{"n_kv_head": 3, "head_dim": 64, "vocab_size": 16320, "norm_eps": 1e-05, "rope_base": 1480.0, "init_std_qkv": 0.0396, "init_std_o": 0.0396, "init_std_up": 0.0396, "lr": 0.00527, "decay_fraction": 0.38, "dataset": "wikipedia_en"}
MLP neurons of a small language model. Each row is named by its layer, matrix (gate and up: input weights) and neuron, and shows model dimensions 48-143. Each number is 128 + 24 x the weight over its row's rms, rounded and kept within 0 to 255. A neuron's up and down rows have the sign that makes its largest values positive.
After each neuron's rows, "fires in" lists the words (lower case) most often at its 100 highest values on Wikipedia text that the model never trained on. A number after a token or word is its count.

L4.gate65 [131 160 119  98 106 106 106 183 156 141  87 154 148 130 151 141 136 150 131 129 162 119 154  76 112 104 100 143 116 156 124 153 165 137 128 126 153 117 147 183 116  89 131 128  96 111 137 151 141 147 135 126 131 105 125 130 162 126 152 125 126 138 104 129 125 125 112 111 100 158 156 151 121 130 126 160 153 130 110 136 116 155 184 170 123 138 141 152 132 121 106  89 150  97 113 151]
L4.up65 [132 131 126 168 104 151 105 171 138 128 161  74 146 165 125 134 141 127 126 136 155 139  81 158 128 148 127 121 148 107 163 131 142 122 105  74 133 129 122 109 135 105 128  97 156 133 149 134 144  99 176 136 121 121 132 106 154 100 122 106 143 111  88 126  90  65 125 167  85 127 134 117 161 119 114 124 129 112 136 117 110  83 151 163 125 161 109 128 190  88 133  96 127 154 130 139]
fires in: "in" 57, "of" 24

L2.gate457 [149 120 105 125 126 105  93 100 142 122  49 178 123  96 157 146 156 135 110 111 119 163 150 202 109 118 120 136  90 132 121 136 122 145 138 136 141 108 140 135 168 110 104 134 129 120 106 121  96 119 120 111  91 139 116 124 155  78 140 119 162 164 121 145  76 121 133 126 129 139  97 170 140 156  91 140  98 116 133 121 133  96 138 130 175 133 122  71 134  70 170 138  98 144 152 130]
L2.up457 [125 132 128 143 114 117 132  92 138 114  60 179 127 111 158 136 137 150 111 124 114 134 122 124 112  71 108  66 126 105 126 138 123 139 142  84 137 123 148 131 167  88 132 138  82 113 138 135  93 160  85 137 120 138 138 115 145 124 153 122 155 138 182  95  89  99 124 144 116 114  80 171 115 113 113 142 117 129  90  89 113 106 140 120 129 167 137 118 138 122 145 124 101 144 120 154]
fires in: "for" 58, "by" 14, "of" 12, "to" 5

L2.gate166 [134 154 151 132  93 102 153 136 103  80 169 142 139 169 116 123 125 155 105 109 108 135 105 134 139 193 119 126 126 171 134 173 152 136 123  97  97 129 138 133 113 123 128 148 165 141 123  84 129 160  74 122 131 159 141 110 100 158 128 136 137 121 140 156 111 132 107 100 123 138 137 118 172 155 121 103 123 123 119 112 114 116 116 138 151 101 130 117 159  85 159 152  82 130 140 141]
L2.up166 [152 133 124  91 118 109 109 107 146 128 131 117 111 110 130 133 104 109 116 136 148 152 101 154  86 179 142 158  79 127 148 169 132 173  97 166 158  75 125 151 110  94 122 120 132 148 153 171 126 133 141  96 106 155  87 121 169 112 193 112  47 116 110 151  80 137 105 130 145 101 130 143 145 169  94 114 120  97 129 147 115 109  96 115 130 127 109 158 124 116 123 121 116 130 130  92]
fires in: "at" 29, "while" 18, "until" 15, "as" 10, "out" 8, "joined" 5

L4.gate464 [147 105 151 137 112 118  75 181 125  96 102  97 121 171 148 103 135 119 103 127 153 170 150 133 118 140  84 143 130  99 109 157 142 116 156  91 153  97 162 137 106 117 136 122 105 101 118 145 122 104 142 149 137 156 126 158 128 139 122 130 130 129  99  81 129 170 122 142 167 155 126 156 145 141 141 153 115  80 146 141 127 137  71 107 105 129 161 147 105  99  87 104  90  93 118 146]
L4.up464 [110 116 112 120 129 161 149 118 114  99 120 122 103 148 132 151 142 117 144 110 155 144 175 139 113 112 109 128 149 102  95 176 115  98 181 107  78 170 168 185 106 101 117 156 100 164  81 126 114  94 123 146 124 151 109 150 127 123 140 137 106 101 106 112 139 164 170 146 143 135 120 165  97 153 153 136  97 112 129  97 104  95 112 100 113 111 127 119  98 103 126 100 125 161 112 161]
fires in: "during" 24, "in" 16, "by" 14

L4.gate296 [142 129 101 102 102 146 109 132 157 104 129 139 109 175 133 153 142 166 147 158 168 156 130 168 144 152 106 118 119 138 145 168 123 164 114 141 110 102 146 130 130 153 147  80 165 111 134 110 129 163 135 118 146 129 140 129 141  81 162 126 141 144 139 168 172 147 140 100 120 189 101 152 103 140 109 167 120 102 137 109  90 108  60 128 116 128 156 157 136 105 135  86 124 117 132 136]
L4.up296 [131 132 109 174 151 135 138  96 187 132 106 135 100 121 139 142 138 139 143 166 148 184 153 164 130 148 166 150 116 114 133  68 138 175 137 139 107 118 155 142 122 132 140 111 131 107 140 142 107 178 127 134 104 157 101 119  81 105 111 100 123 103 136 152 162 130 126  95 120  82 113  94 132 109 130 144 130 150  91 109  90  87 110  80 127 114 134 110 107 120 130  99  85  74  93 157]
fires in: "music" 33, "water" 7, "food" 7, "rock" 6

L4.gate263 [142 109 120 127 126 113 152  95 123 149 129 136  97 165 153 119 112 120 143 126 131 122 124 144 153 159 122  86 125 148 109 117 167  80 124 136 107 133 100 119 124 122 126 123 133  92 157 183 129 127 139 159 108 173 120 172 118 140 131 135 118  90 135 126 144 167 146 102 151 217 143 134 116  90 151 139 126 106 140 154 128 144 121 144 140 143 115 181 168 100 123 144 136 117 144 143]
L4.up263 [150  97 116 115  91 111 146 101 137 107 114 164 106 141 173  94 117 100 106 104 157  88 160 139 123 174 115 140 101 103 102 124 152 140 113  79 133 148  96 128 151 126 141  96 120 100 116  98  88 114 128 116 130 130  77 111  91 128 119 133 131 126  96 123 136 122 169 125 118 140 159 114 108 106  98 112  96 123 133 134 158 164 138 147 130 111 148 131  78  77  96 135 147 125 114 113]
fires in: "by" 27, "5" 6, "maurice" 5, "1" 5, "2" 4, "6" 4

L4.gate70 [107 102 169 185 127 140  93 111 134 105 127 118 155 163 145 113 179  79 138 124 134 145 125  97  95 109 103  99 111 118  98 185 124  98 186 104 102 114 148 100 133 133 162 122 163  97 149 117 109 136 178 142 147 139 106 125 187 162 118 157 113 142 161 126 138 158 131 152 154 144 115 115 125 157 132 121 105  84  77 107 136 110 112 156 157 154 147 122 129 107 152 120 150 121 150 107]
L4.up70 [104  73 168 163 147 122 143 103 133 114 112 147 167 147 112 140 139  60 146  97 122 140 128 116 111 145 115 121 132 143 122 193 158  87 159 110 100 133 143 114 154 150 116 137 144 163 159 136 144 123 145 119 153 109 119 134 154 153 129 147  72 127 140 190 112 127 155 202 119 142 121 104 136 147 123 139  86 112 110  97 146 117  81 101 154 178 122 134 106  99 167 111 147 130 135 126]
fires in: "under" 31, "during" 21, "above" 10, "past" 9, "by" 6, "year" 6

L3.gate1 [115 110  88 140 150 142 135 154 158 122 148 138 106 106 166 128 137 123 167 167 128 140 127 174 120  96 152 114 127 146 111 106 121  79 118  90 148  90 165 170 166  79 121 132  92 146 122  95 106 167 146 142 167 121 175 138 127 133 108 120 141 105 126 150 120 172 101 109 154 112 108 120  81 172 161 152 159 113 122 144 118 117  91 135  85 134 149 138 123 117 125 145 156 110 139 124]
L3.up1 [147 184  82 132 170 126 120 140 102 131 108 138 108 141 137 120  79 128 185 178 102 134 133 165 103  85 169 139 153 141 105  93 159 100 152 116 152 108 142 176 163  89 102 125 106 124 134 114  96 188 131 118 141 133 159 145 145 155 117 149 159 116 156 142 133 112 123 143 130 115 142 144 139 138 150 151 150 129 101 142 117 157  90 137  99  89 147 111  93 116 126 146 139 118 175 139]
fires in: "many" 18, "various" 13, "more" 9, "several" 8, "other" 8

L6.gate396 [144 163 149 142 133  93 125 139 116 150  89 105 141 133  77 119 129 111 102 170 145 120 118 135 141 109 104  77 113 118 100 120 121 133 134 136 140 125  85 130 148 120 127 116 133  89 146 131 163 154 112 113 144 122 133 132 131 175  51 109 152 137 172 170 138 143  88 114 137 103 112 155 169 133 123 127 114 156 156 163 150 120 133 139 111 138 121 108 132 125 119 159 101 119 153 162]
L6.up396 [156 116 111 135 108 136 118 124 115 147 169 114 111 114 163 122 115 156 117 148 157  83 128 126 141 104 101 189 125 150 114  96  94 110 111 121 152 121 182  96 185 134  90 161 110  90 131 135 123 116  99 150 158 148  97 133 145 155 113 118 129 110 136 101  91 138 126 160  96 138 122 109 100 116 144 130 100 103 167 139 122 104 117 113 138 125 162 134 146 118 148  74 155 140 125 136]
fires in: "he" 47, "it" 41, "she" 4

L2.gate170 [178  81 149 133 147 123 118 130  97 107 160 123 154 134 139 129 112 121 146 176 118 121 107 129 102 135 139 112 119 150 131 141 124 158 121 111 139 135 144 152 133 102 136 146 122 105 142  92 134 141 146  95 149 108 100 154 130 159 163 126  99 120 184 134 116 175 126 171 109 149  96 107 138 136 173 131 152 128 144 115  96 124 122 111 152 105 168 141 140  82 105 133 128 152 107  97]
L2.up170 [131 101 109 115 134 123 126 120 160 163 117 152 124 129 135 136 113 148 171 177  95 104 109 144 163 118 110 156 104 118  96 137 138 102 154  95 123 107 111 103 154  97 160 131 112 136 151  72  86 161 130 112 152 113  91 157 147 156 167 146 113 136 141 157 158 144 120  91 149 146 137 138 150 141 112 110 114 111 118 154 143  98 113 117 114 121 143 137 120 119 112 107 122 170 147 118]
fires in: "as" 71, "according" 11, "ethan" 6

L6.gate74 [164 164 182 118 117 150 119 104 119 144 101 118 102 152  74 117 140 110 138 141 132 151 155 161 100 119 125 124 160 155  77 127  77 115 149 139 114 125 143 114 162 163 108  95  83 125 126 116 169 165  76 156 139 117 131 122  70 121 102 152 139  99  96 149 152 146 109 131 144 107 133 115 119 138 160 119 160 152  99 150 118 174 125 132 145 117 142 143 121  93 159 116 167  99 132 116]
L6.up74 [119 168 146 131 139 144 176 112 122 120 140 110 120 101  92  97 137 172 133 161 104 140 111 155 133 155 125 145 115 128 147 147 113 149 151 164 103 163 101 143 102 112 143  98 132 140 156 155 118 133 131  95 160 156 100 158 124 149 106  94 147 159  93 128 123 136 114 129 111 144 178 103 133 144 129 103 112 150 160 115 118 125 162 173 121 143 110 113 167 166 124 168  94 142 162 137]
fires in: "to" 20, "i" 17, "not" 15, "t" 9, "you" 5

L9.gate202 [115  87 122 116 122 105 170 132  92 156 153 125 122 137 124 147 161 123 140 154 146 153 145  87 116 102 130 160 115 134  98 103  81 111 110 143 156 166 150 137 115 118 124 129 111 122 153 132 133 146 110 115 149  79 138 135 122 149 159 122 176 128 144 167  79 152  82  85  89 121 107 196 138 118 136 206 156  94 131 106 142  72 138 155 130 148 128 123 156 121 196 132 124 122 148 136]
L9.up202 [151 144 106  81 136 134  76  86 149 135 112 169  71 136 157 117 124  72 156 140 126 139  79 141  96 121 134 112 160 104  95 147 160 133 130 118 130 144 146 142 150 126 142 111 133 116 129  84 138 173  84 121 107 160 133 115 156 128 188 129 142 160 138 154 136 115 151 110 143 166 137 148 122  83 113 120 171 119 127  91 172 122 107 102 108 153  64 120 140 110 108 100 130 114  95 100]
fires in: "when" 19, "as" 16, "if" 9, "shortly" 5, "after" 5

L9.gate181 [100 156 164 149 117 147 146 137 141  89 144 140 109 100 107 146 139 114 135 144 129  84 115 125  92 182 183 164 120 136 120 147 127 110 117 146 129 146 143 117 114 129 132 171 118 141 137  87 141 124 135 186 142  77  79 140 123 149 124 130 170 155 130 145 138 125 129 133 141 147 146  98 140 115 143 155 138  97 137 140 104 150  76  94 127 132 130 112 125 125 174 162 123 147 122 140]
L9.up181 [104 169 178 100 159 151 134 111  89  96 103 140  88 113 111 152 117 157 128 139 129 138 174 128  93 142 153 158 126 126 108 166 109 107 133 144 104 112 165 115 124 150 103 138 136 133 143 180  75 129 154 105  91 166 156 127 113 101 153 166 129 119 153 173 122 106 146 125 100 143  79 112 139 131 161 165 134 108 114 135 140 117 115 151 113 125 160 124  84 119 146 145 157 147 114 154]
fires in: "with" 50, "of" 11, "whose" 10, "s" 10, "have" 6

L3.gate107 [131 140 162 117 156 135 106 153 154 142 130 108 142  92 134 183 136 103 111 156 137 105 115  89 156 123 133 148 115 153 124 127 133 144 136 113 121 162 152 163 118 124 111 126 162 135 121 116 184 137 123 123 200 101 110 119 111  96 109 114 139 108  90 114 107 135 123 172 143 128 119 127 124 134 171 100 144 170 136  79 121 145 141 135 126 193 121  75 123 168 138 101 144 140 145  97]
L3.up107 [102  73 146 134  81 110 191 103 136 141 141 109 126 159 106 120 149  90 120 160 138 159  80 100  84 148 122 179 135 151 128 157 138 139  80 146 132 121 121 147 112  96 141 109  88 154 132 117 142 114 145 144 132 120 118 149 137 110 157 114 100 103 107 114  68 140 162 140 149 156 140 133 123 110 114 103 128 144 102 125 124 123 140 125 147 149 116 132 156 141 118 112 105 105 117 127]
fires in: "of" 63, "and" 6

L4.gate78 [188 114 133 116 119 134 147 112  97  91 130  92  98 154 121 119 129 121 169 121 163 144 141  73 161 144 115  82 143 122  68 141 144 128 134  92 149 119 116 172 161 117 139 146 131 137 129 121 118 136 105  95 152 136 117  97 133 149 124 143 130 141 115 153 115 141 150 186 164 117 145 156 154 135 148 128  91  93  87 115 160 107 132 112 138 144 120 192 124  72 136 131 145 140 118 164]
L4.up78 [133 146 119 150 140  85 114 121 188  95 168 150  90 102 169  96 118 102 109 133 118 148 143 134 124  88 146 137 154 121 117 128 156 123  69  78 105  98 139 158 137 104 108 154 101 132 105 104 151 122 125 105 113 100 163  94  96 127 147 156  97 170 138 104  87 153 140 135  79  88 112 124  88 133 147 132 114 159 147 129 128 123 125 108 131 148 125 156  90 122 135 121 105 171 124 112]
fires in: "by" 99

L6.gate429 [ 87 180 134 141 111 121 162 115 147 107 143 105 122 130 127 156 103 112 127 141 118  85 133 144 117 138 125 149 125 146 149 177 135  52 108 122 136 126 130 106 101 118 129 151 151 104 136 151 124 142 128 142 171 102  92 161 173 108 124 109 104 107 111 149 113 125  83 131 125 105 126 143  87 107 167 133 110  99 125 155 153 165 138 113 136 123 125  96 151 114 122 133  75 151 106 125]
L6.up429 [146 173 177 149 152 121 127 138 135 117  98 169 131 138 108 115 158 126 120 152 150 162 153 103  99 128 112 158 123 114 183 123 130 115 171 151 127 135 144 124 158 137 140 138 149 144 112 122  94 122 121 192 103 111 102 104 139 152 126 121 152 123 159 152 139 176 150 135 139 114 129 106 149 144 137 101 131  92 135 118 135 163 135 127 164 174 148  94 136 134 111 182 125 125  96 155]
fires in: "had" 30, "have" 21, "with" 15, "also" 9, "having" 8

L2.gate269 [103 104 133 160 141 139 174 152 118 113 148 114  91 150 143 130 128 114 172 124  79 124  59 186 130 165 104 106 170 130 132 121 116 157 137 123 118 168 102 127 185  85 123 142 136 138 151 152 105 170 149 100 116 150 150 122  98 165 107 127  92 179  96  59 134 124 140 100 110 128 160 122 130 102 118 134 135 141 163 115 108 112 133 148 148 118 125 117 128 123 124 150 171 151  95 152]
L2.up269 [109 111 129 101 126 144  80 138  92 118 118 101 112 175 169 127 123  89 121 123  94 128 106 125 139 137 114 113 114 118 138 131 108 139 109  73 157 155 107 136 138 176 123 143 115 130 111 113 129 146 110 144 177 141 167 114 162 126 119 120 121 135  72 123 109 158  65 128 117 165 153 128 100 143 111 133 104 117 125  80 145 128 174 126 101 166  74 173 154 135 134 139 144  71 155 140]
fires in: "long" 18, "well" 11, "voskoboinik" 11, "continued" 7, "boker" 4

L3.gate330 [128 132 127 148 145 124 171 131 174 125 111 146 106 101 153 118 181 140 147 132 118 135 147 149 143 130 125 147 104 161 129 105 125 138 118 153 152  82 116 127 137 109 129 111  99 116 140 154  85 137  86 127 183 101  91 114 121 144 128 127 128 160 135 134 160 132  97 114 144 134  71 129 125 148 109 165 126 122 112 173 118 126 123 134 161 151 127 117 111 106 123 127 121 112 117 180]
L3.up330 [112  99 138 150 100 155 130 129 148 108 112 113 100 146 103 142 134 104 127 167 138 153 147 148 148 137 130 143 109 132 116 144 124 109 138 172 129  69 164 138 137 179 124 134 123 101 100 139 161 110 131 109 111 140 141 127  90 132 142 112 156 124  95 152 137  80 126 158 108  96 111 102 107 167 102  97  54 167 143 131 138 138 115 133 169 148 157 125 173 131 143  93 115 131 144 108]
fires in: "it" 69, "well" 8, "loan" 5, "newly" 4, "she" 4

L9.gate172 [148 146 134 128 129  94 106  88 138 139  91 148 129 137 121 149 133  97 121  75 152 123 148 102 132 136 112  94 130 113  99 147 137  81 131 119 111 123 141 131 120 104 131 151 122 160 129 130  92 118 157 163 128 149 151 116 102 108 133 159 112 137 165 163 115 137 159 171 152 204  77 146 142 120 117 134 142  88 138 171 156 130 112 131  91 145 118 139 126 149 136 171 115 134 120 135]
L9.up172 [129 153 166 157 125 108 142 120 125  98 130 117 135 157 174 135 131 105 120 115 117 175 111 149 164  97 104 109 147 139 144 133 133 141  70 135 136 116 154 148 137 126 121 154 132 113 152 145 109 144 130 170 103 140 133 155 126 162 152 107 121 126  94 156 101 156 110 133 107 127 129  86 127 134 112 170 134 154 138 108 138 163  88 119 143 172 136 100 119 112 114 123 141  84 174 119]
fires in: "of" 39, "in" 34, "from" 9, "at" 5

L2.gate229 [ 89  99 181 113 147 126  82 132 150 147 116 146 168 164 123  65 134 113 128 137 144 132 130  79 154 153 108 154 126 156 147 135 118 130 162 125 116 120  99 133 113 145 131 129 142 116 113 140 143 147 179 107 158 141  87 135 136 123 169 115  92 124 143 116 101 131 115 126 103 115 132 118 168 132 163 143 174 142 125  83 151 148  97 164 115 119 119 142 138 139  92 123 112 136 115 101]
L2.up229 [146 154 149 122 145 102 116  90  96 130 131 120 128 114 134  75 131 120 139 148 126 115 159 121 143 170 108 140 146 151 116 129 167 120 114 163 141 105 146 143 114 106 112 123 115 129 151 129 111 142 118 123 119 115 112 121 146 132 139 115  69 145  98 146 114 146 123 110 107 144 126 128 125 113 115 142  72  84 109 106 189 125  98 118 139  90 119 153 176 142 119  90 153  37 113  93]
fires in: "of" 60, "on" 17, "for" 10

L2.gate22 [135 134 106 108 158 158 182 109  95 144 108 129 152 136  98 159 101 118 145 106 148 134 160 143 140 133 141  93  97 143 130 120 131  94 138 124 102 143 160 199 128 106 110 103 118 166 115 168 149 169 122 168 185 109 128 100 147 133  88 116 129 136 192 158 133 130 159 129 116 187 128 119 160  77 112 122 156 115 144 151 115 133 112 115 119 149 123 175 120 165 172 139 130 114 115 115]
L2.up22 [116 123 117 145 132 126 114 126  91 105 104 125 155 137 104 123 167 108 111  68 128 163 121  90 120 135 138 175 123 101 125 162 125  87 158 102 111 134 128 158 140  79 123 107 123 103 127 126 103 182 124 126 153 109 149 161 141 149 156 145 147 146  87 140  83 132 103 104 183 155 131 183 154 142 142 150 124 112 114 122 107 148 141 126 152 148  96 129 150 112 113 143 134  95 162 177]
fires in: "the" 99

L6.gate435 [161 132 133 160 131 133 133 136 161  99 128 138 138 140 131 153  97  78 141  56 183 147 133 130 144 111 124 120 165  84 110 148  97 112  78 156 144 138 117 119 103 116 155 110 140 169  70 101  86 155 136 138 158 149 148 110 138  98 116 133  99 117 127 129 130 113 125 153 145 157 129 125 133 167 141 124  96 142 129 153 118 115 112 130 112 134 126 167 128 114 105 120 127  91  92 111]
L6.up435 [154 155 172 158 145 135 109  94 120 132 116 117 128 144 147 150 119 104 128  86 112 167 126 129  99 171 171 151  86 130  90 104 140 154 135 131 136 142 128 130 147 137 157  97 130 117  96  98  69 149 101 126 112 104 112 156  91 130 137 133 161  99 127 137 117 128 139 107 158 134 133 117  99 131 122 169  50 130 105 146 104 129 132 155 131 151 123 141 105 166  62 106 110 104 122 131]
fires in: "in" 45, "by" 13, "16" 4, "early" 4, "of" 4

L6.gate440 [134  99  88 169 154 125 161 127 135 139 145 151 140  90 118 126 168 131 112 129 150  88 155 141  95 139  79 126 123 127 110 127 140 115 126 129 152 114 113 137 114 101 158 121 126 131 128  95  94 102 148 110 118 117 107 115 140 128 128  87 124 111 125 129 121  93 120 127 128 140  72 153 143 183 180 129 147 170 144 151 126  86 116 141 134 147 123 142 114 115  91 169 127 120 156 108]
L6.up440 [123 127  67 109 159 118 127 121 129 124 118 148 174 171 128 112 115 119 162  86 115 152 106  89 108 107 114  70 130 106  82 121 156 111 112 130 140 175 104 130 149  58 158 113 102 108  92 123 107 147  89 114 114 133 176 141 126  92 128 109 142 101 137 121 130 128 101 105 127 111 118 158 122 138 147 120 101 139 122 102 116 156 152 120 136 102 108 131 134 119 137 151 104  78 149 103]
fires in: "of" 65, "pop" 4, "several" 4

L2.gate310 [131 115  95 113 138 102 134 110 168 144 154 132 127 129 156 143 114 101 112 123 142 134 142 137 156 136 167 103 152 127 105 166 168 106 133 150 120 114 129 167 123 103 147 103 118 121 118 101 154 158 135 105 120 143  97 145 136 126 128 124 131 144  93 167  72 112 155 119 168 125 113 145 116 161  90 165 159 129  82 136  90  97 140 136 149 157  94 126 106 135 100 126 122 139 154 124]
L2.up310 [141 109 111 167 122 104 147  79 169 137 117 140 137 150 142 166 161 133 137 104 112 171 116 121 120 132 132 115 129 113 107 125 110  95 117 110 146 148 106  93 184 154 177  99 132 127 146 108 106 145 112  84 128 116 135 144 122 158  69 122 136 146  94 142 158 152 140 107  88 136 146 147 160 139  93 111 115 132 135 138 144 170 123 163 119 125 107 135 109 123 173 170 130 128 102 171]
fires in: "to" 44, "not" 33, "total" 4

L2.gate400 [115  97 115 112 146 130 150 104 135 127 130 148 140  82 163 129 147 122  83 133 116  77 110 169 146 131 140  85 189 133 133 136  99 145 130 112 117 122 144 105 158 160 125 123 128 129 129 113 111 170  86 136 119 115 132  84 125 181 121 125 157 152 123 135 136 139 141 131 145 118 108 107 126 156 154 132 113 166  71 130 185 132 172 116 105 114 117 178 130  99 162 133 100 147 150 137]
L2.up400 [136 126 144 101 109 117 137 124 147 136 123 148 115 145 136 176 135  86 129 133 119 152 145 126 125 121 176 128 128 134 155 152 113 152  83 113 164  87 104 122 115 197 114 132 154 108 157 131 106  96 133 168 130 137 134 138 107  92 128 154 143 118  59 157 111 100 124 140 133 147 133 110 127 107 102  96 149 116 140  89 138 127  94 129  92 142  88  99 137 181 176 109 169  98 121 137]
fires in: "well" 35, "continued" 12, "continue" 6, "columbia" 4, "forced" 4

L3.gate295 [145 117 134 150 150  75 186 132 110  76 101 116  90  97 108 148 145 163 141 102 143 134 122  76 123 107 146 157  99 131 150 129 136 106 126 118 139 160 136 113 185 104 128 106 125 135  85 118 145 114 100 111 129  86 131 127 150 118 104 163 161  65 129 118 143 115 107 112 140 127 105 146  99 156 150 172 124 125 110 139 130 109 165 100 148 108  89 103 118  95 116 136 130 134 115 123]
L3.up295 [135 136 153 185  83 147 120 158 134 142 165 103 115 113 107 131 130 120 108 110 105 136 162 151 171 144 130 128 129 139 136 102 114 114 116 160 148  95 130 141 136  90  77  96 118 157 172 130 124 137 124  60  99 107 126 136  67  97 153 110  95 113 171  96 140 120 106 130 141 142 128 107  87 142 160 124 117 139 109 169 135 128 115 154 104 131 153 108 133 139  97 123 138 125  88 138]
fires in: "it" 36, "this" 29, "there" 5

L6.gate206 [162 131 162  95 127 124 114 146 116 114 117 154 118 139 181 153 111 135 130 138 117 125 148 185  83 133 115 158  73 131 119 163 161 158 133 128  98 175 138 140  99 112  91 104  96 126 124 149 137 166 114 131 127 103 144 138 120  85 116 147 114 115 118 124  70 152 119 101 136 188  82 144 112 159 126 114 103  97 157 151 110 174 117 117 127 139 122 103 137 126 111  99 135 124 149 119]
L6.up206 [131 108 142 152 159 137 142 106  96 141 146 128 108 139 120 154 123 114 103  83 137 117 120 135 158 124 128 111 131 154 150 125 123 146 134 139 167 120  82 105 129 137 158 122 144 148 104 138 134 134 182 148 125 138 121 128 126  90 107 105 121 161 126 179  58 149 157 121 139 122 110 178  73 131 118 123 122 137 143 138 100 133 136 113 102 162 160 143 152 161 140 117 146  99 118 134]
fires in: "of" 54, "to" 23, "and" 17, "that" 5

L9.gate83 [135 134 116  99 136 139 149 115 129 138 112 119 111 113 131 159 122 119 115 154 143 136 130 176 123 104 170 180 144 140 143 124 167 127 138  84 171 118 117 117 160  90  93 109  98 134 108 131 121 163 129 113 119 134 125 134  67 129 138 130 119 128  49 156 148 161 102 153 171 147  78 136 107 148 115 118 156 171 100 143 126 157 155 157 121 135 124 126 171 125 128 128 158 122 126 158]
L9.up83 [161 166 117 156 136 148 123 135 158  98  92 131 140 154 152 163 144 122 111 116 129 172 111 118 123 119 117 132 141 153 108 108 131 125 156 106 134 128 153 139 150 110  96 135 134  70 127 175 139 164  56 149 135 135 112 158  97 163 115 117 140 174  97 157  96 106 122 148 123 112 127 116 110  91 125 130 153 143 133 101 123 135  93 128 159 102 106 150 146  78 147 193 127 129 110 192]
fires in: "to" 49, "t" 7, "would" 6, "not" 5, "also" 4

L2.gate162 [183 139 132 151 112 129 149 125 130 133 125  99 123 138 135 148 139 150 139  72 189 118 134  70 115 151 130 159 159 133 152 107 136 139 109 108 135 105 112 116 118  99 125 116 149 120 159 104 114 120 112  98 130 136  88 130 153 173 134 140 105 126 131 140 109 125 153 180 126 180 104 156 138 159 145 101  93 137 143 125 153 117 101 123 169  72 102 134 162 132 131 126 131 108 101 109]
L2.up162 [102 107  59 136  56 119 111 114 162 125 145 151 153 139 141 141 117 111 128 182 106 158 145 135 116 123 109 119  89 102 121 150 105 151  90  69 146 161 147  95 158 106 118 146 159 126  87 129 149 178 120 126 151 187 105 141 123 120 161 148  96 117 139 117 116 121 100  96  90  94 125 120 124 166 116 114 162 121 101 161 135 130 124 165  90 158 105 143 124 124 118 121 129 145 138 130]
fires in: "as" 37, "until" 34, "by" 9, "at" 9, "because" 8

L10.gate190 [138 178 147 155  71 105 106 123 174 131 132 106 151 126 139 163  96 106 123 102 137 137 146 112  94 124 134 137 174 110 108 144 113  89 151 197 136  96 136 149 136 146 141 103 153 149 121  69  88 135 124 124  94 159 143 109 149 122 121 103 134 131 144 182 100  94 179 171 151 154  89 127 122 112 135 106 153 126 127  93 140 128 128 146 142 126 127 188 144 115 158 143 147 115 116 142]
L10.up190 [117  99 149 121  92 138 105  89 125 116 108 140 164 158 116 119 140 123 157  73 151  98 142  76 146 110  94 119 101  97 105 161 145 131 149 129  92 142 136 108  98 126 158 133 114 123 109 138 141 183 139  99 141 129 124 142 118 166 123 114 132 131  99 159 130  98 159 146 135 116 140 149 147 112 118 138 136 120 164 124  80 120  91 142 128 133 145 138 130 152 147 164 150 133 124 158]
fires in: "in" 25, "at" 24, "from" 17, "since" 7, "by" 7

L2.gate270 [128 160 102 169 136 121  87 106  72 149 122 165 125 127  90 138 147 127 181 140 148 134 129 121 128 154 158 167 163 148 141 175 178 126 123  98 109 144 104 141 158 134 132  97 115  99  93 129 119 129 135 100 117 112 194 109 160 141 116 136 142 110 206 125  70 132 109 128 109 163 136 128 163 136  89 140 110  79 112 112 122 142 121  94  91 102 113 118 151 152 142 139 164 120 121 149]
L2.up270 [149 118 144 112 162 136 127 154 144 135 139  92 103 173 117 160 100 100 114 106 139 133 107 113 108 102 181 103 122 115 157 130 107 134 156 118  98 116  96 123 108 128 112 125 166 118 160 141 149 100  93 132 160 106 112 128 133 115 144 138 139 143 130 158 117 115 102  87 171 140  97 164 158 114 124 124 146 161 119 142 134 143 137 145 157 151  69 139 113 110 121 159 122  92 104 116]
fires in: "the" 50, "its" 16, "their" 14, "these" 13, "his" 5

L10.gate149 [138 121 112 113 163 118 131 117 139 144 154 116 140 110 133 177 108 104 160 126 152 130 142 189 171 139 142 144 101 102 114 106 115 105 134 133 125 126 110 116  83 162  89 153  92 106 138 103 122 120 123 126 138  92 165  95 133  88 101 142 151 149 232 148 155 147 165 113 124  96 131 127 151 111 137 137 148 102 136 169 152  66  54 104  77 138 134  78 136 140 122 122 114 168 136 121]
L10.up149 [128 143 131 150 148 124 180  93 124 129 133 121 142 151 121 137 124 133  94 123 154 136 142 136 116 128 144 158 108 107 145 141 124 115 170 127  74 152 160 134  95 133 117 129 154 149 128 141 111 172  83 134  95 119 110 164 128 144 129 135 121 132 169 139 106 157 115  94 123 196 138 126 125 136 151 131 116 143 110  88 137 153  93 105 117 154 109 125 153 107 128 156 170  69 149 137]
fires in: "the" 48, "s" 23, "a" 6, "my" 5